MLP neurons of a small language model. Each row is named by its layer, matrix (down: output weights) and neuron, and shows model dimensions 16-111. Each number is 500 + 25 x the weight over its row's rms, rounded and kept within 0 to 999. Numbers have three digits each. A neuron's up and down rows have the sign that makes its largest values positive.
Before each neuron's rows, "fires before" lists the tokens most often just after its 100 highest values on Wikipedia text that the model never trained on.

fires before: "|", " ", "3", "4"
L4.down678:439504471519502517503535484522452490474474520441484490521491496532510508537476460501519481513447462484461492497466525476470523475541506496495546487481478485482522514549515480481524522461515479515500515489492458511490521492497496512502479513503515494559531527491493471497504488502529485506

fires before: "f", "g", "v", "duc", "du", "p"
L3.down124:488516504429479455494516448505514559462550487495480506523516485483469464534479492499529466525526497531506459515525493475549524548506490500486509498436508492476510476476495523485517511535497462487468545472501468502485457498480511575521518504492475516513518505502455480497500522505536483512

fires before: "op", "ut", "end", "at", "ect"
L4.down153:512513476539495516460512467522506523484515511536522496493491516497545478487508507490490436510545536450511507541506482503480493481514508521489493496552491476489492518516525488515508506502502538467465474531510519527519560522476493481462526437470525520498468494493478509509507487501547482465

fires before: "v", "t", "du", "ject", "duc", "g"
L3.down577:540510543528494515505479454449515522452541475511537529481485470480469473541487507472494467508520476478496468494458540486485466477510527479512488520464510513506481492486501455506514501511488531455526499517546470454504481527491448507491516485491492522536539529488517491492511527483483532484

fires before: " ", " S", " G", " P", " T"
L3.down506:479537447524484517471475503502509468498478516513490452496507503536465476460476525502541490496486492527500480506493482496465501479484517492514524510488546494474477474564485521510518541453455488464503505487482498491466484487510514478465528504492537552503456461497515581538492469526496509494

fires before: "-"
L3.down691:491483533477483529539552551483524479500542486488510498465524532546423551487520504546451472523493530502462501442494445519521497540502465486509521461475505485493491502481466525525481516494506535531476531544498536498507484503475497484445507462499549523524507450471498481460515510509494516483

fires before: " ", "ide"
L3.down591:468491495516515517512548505495491498513537494508512490525477514518516496509459481488571521500496509464498489488465509478509501478477484490519514470547477480493483467491489513461512521467450520486541543514494468510467503485486537472465484471451538479539504487478452491485447480537465476482

fires before: " ", " B", "res"
L4.down443:538486546530538484524515469496525504515500468495478509528498533510446444520529495485505505481506526496525544459533506491518503482515491479513510475499486492522476537466515517489529510480490546492524517533510483531420517530483506497525496482535534496510446476525484512549456503469488449496

fires before: "ional", "ball", "or", "at", "en", "ober"
L4.down102:493469501519492475464505410556516517496475510477535468519495550465498475484514494480488537475494524518460484524474460502507501472520520498506513528490504401510473518494511548505482534490521491536522495524456527523504509534516513480517517438529469504466504460565510473525492491461483466518

fires before: "-", " "
L3.down618:507498537485484528488562501477487443497545525534504474464497501484463459487557475538470494504481524506480499489479489520487498518458501484480480515509535513511533481482479496563516497511476476492491492460463539502478507498501548467457497553519465524472497503488486523475503507513461494524

fires before: " ", "0"
L3.down151:475501459478532550501495501490492496458492513556503508449468506498521516517481462471477476496492502544452509452435532476524508481478457520498506465506527490456500462505483530467517495555488454511503514492520530482502486520514496552500490472561525517502499541506497483489500486463494492486

fires before: "g", "f", "ject", "du", "duc", "v"
L4.down190:502503543481450502531492502473495510483493474467499529492523502499493495498483545528506475501538475498500476542504493488530515488469471524498488535487507448477550501479499484494506487512477534464471511485468516483492474507488502500498514498494514474492529525466499503510450490491554526531

fires before: "ver", " the", "lect", "v", "g"
L3.down149:516473503513506514471503508480519529481520480513501524489508515465425509499483476469520516501492478500493526535534495464550479466516550448518488535506513522468491522516506495529485506511561527501507520499475482430492502569521480476490483523465503525528480525485523502504507503496506502516

fires before: "-", "|", " "
L3.down442:491495526494485499431528504512524464505490515441552517508523487510469525458509523530479454493537514555533486494467524501498516516507477495489461517489501485544452493485523474452485507507496475521505483533473483486511469491492541457456482520520523514494500507452514507527493521505470494499

fires before: "-", "==", " ", "In", "W"
L3.down8:496508500471464498495517530479524425538498494502547487476482504529512496437569444476507491458512502486522534510497516504495510528521532511494510482469476470486492473473510529480515473516501485548480509465514502506509516530526533540490513514500483491504513519522471534541493481486489499503

fires before: " |", " ", " -", "1", "5", "–"
L4.down204:525536535515509474514548541507525529505507460483485486487556477500490503502522521550510508512480471497507481454470522480532528482520535507537511478513498516498467498499449497527514540458532518479514521469555480495494530510515496475489482468503548522518501497517454484482508491484534511489

fires before: " ", "000", "7", "3"
L3.down260:482529520529524550506521534495495527448450456511451533486549476532500504503478493446528554497477502454499470493488570496506502486484446479505509508482495481456507498506503487518525466524476510494546513503522497489516479483452506456484524465524502512495495533499463465522490504490492509457

fires before: " ", "|", " |", "-"
L3.down278:500499526492458477504538532514485517475510442542469526522505503532520470494510487574489504531537490537507513486414536476522503495557485542479465495490499500492487545498536515500520533544503481532523437540536532469524522528533516498465528497513547511497484505462524508445478514518473513482

fires before: " ", "{", "0", "00", ";"
L3.down294:490471517470537471507470519529490498466474502545476449483466473509491513470487521519521497482462501523533503479501527464504531496540519507483487515499508449473464522495491508526500509499486464535505463503498513479477483478525504545524486496516505527498467519479485524492464494530519424484

fires before: " ", " |", " n"
L3.down546:473494510546514501467505536454549479470500470506485500480483497528427491515477510450531458501499494501499491498472511465533520462528503507526449500522516522502481517516478470472507481515516469483494513480519515448511477490498498500499497494489501527457516529507462487493534488469482427507

fires before: "|", "-", "ig", "ch", "W"
L3.down495:478519523512467472509532504509496472534502520473506479538472518524522491531506489505474540499500486524490468444500537506483492521520495494504510514524536471487478478491546496502462541546477480526524527491500497483494459481569550498510525459429484503494504476514491455503500518500482492522